{
  "head_dim": 64,
  "norm": "layernorm",
  "positions": "rope",
  "init_std_down": 0.0,
  "lr_mult_up": 0.948
}
MLP neurons of a small language model. Each row is named by its layer, matrix (up: input weights) and neuron, and shows model dimensions 128-223. Each number is 128 + 32 x the weight over its row's rms, rounded and kept within 0 to 255. Numbers have three digits each.
After each neuron's rows, "fires in" lists the words (lower case) most often at its 100 highest values on Wikipedia text that the model never trained on. A number after a token or word is its count.

L10.up154:185121158147127103155147152128151164147129160107110171172186154152138168115154148144125156173168157169147156127161177164163157156131137137157162182158137135143158160121137146170118181119171119144140185138118152105101106157127150148096164122177173126155152217127146159142157175168134180136
fires in: "may" 26, "june" 13, "states" 12, "california" 8, "mayor" 5, "january" 4

L2.up1358:171143113084143139161126098134132120096082152127144086107067088142095095153110140192104164083084172159115120098130131179131135154113143126111175109134127096075136104166094158172095090172133142148097184075134230143067093120126081206149068130099076115141139110139116179139189128096092117137
fires in: "announced" 17, "young" 17, "produced" 11, "council" 9, "education" 7, "introduced" 7

L2.up1248:152140074144151134124146119134110097082167103162111140111190135115150147130150103117083161161166088121121134149071128147105128141187110114090088135128130118103121124145150198142151161207163114140151149153094139074093100129134091155193174215115097089142130139098136159155103092109165141165
fires in: "only" 24, "where" 12, "close" 8, "jose" 8, "those" 7, "whose" 6

L15.up159:102137045099120119152155110143131128147119155196130138112159139140124129172119124128159175108070120174153121163080119120105094073158178142179124125124136088147187190095108058116170107197132147095132140119052122095143111155149148138191115122137163147134108163113142132059098172155121134116
fires in: "as" 12, "in" 10, "like" 8, "by" 8, "or" 6, "than" 6

L2.up303:081116110104102062123086121096104117146123116117144102104039015107099146153146196122071069104134090122140132103076090145107095099120040113137080052108110111140121113072144111095085118128101125118135092137092100084092126097062114088131049101147147152074138108095150148060127097121118132113
fires in: "two" 52, "including" 22, "includes" 6, "included" 6, "american" 5, "include" 5

L14.up171:113078091124155126127113106090132122141137116101119052138150137146111170170176105176176095187128098139076092116100064119091100131121166155115171129109095132132150131067123130096170101079152126128093130147139109122107165104098116159140097132086125081153124146136162090112066099137152103116
fires in: "from" 18, "however" 14, "how" 8, "metres" 6, "platform" 4

L10.up1036:124120158143141200152160146129097158179123126127083139123101090135153121174091170100105171140118112119189148169149121161162117104161102085139136103192149113152104116149136104116071134162155197099185121099204199166111131126124122094141110121187170159159159159152188145206124134146155180210
fires in: "also" 28, "chief" 11, "incumbent" 6, "champion" 5

L2.up878:166151073126112113156102143099161152190079130119129120144147153115174112197119095086116127099169135135127111101126124091157135140172173116138123124126105141125047120122128174172132121201116086054093179059115135104110154100137126165094124151115074098146119108168122174183107159155093085168
fires in: "may" 27, "government" 24, "modern" 10, "mayor" 5, "governor" 4, "fernandes" 4

L15.up1496:128139148121178100112163192107110136128110119076155128173121154160135162183197155128119196121130090141133115132131154154097100153165198153091118131148103130124148079135097096123111078091167161134116129107076116134106161188126080132084158127126094102161137108123111145126165098119079122150
fires in: "it" 21, "original" 11, "originally" 6, "widow" 4, "him" 4, "opened" 4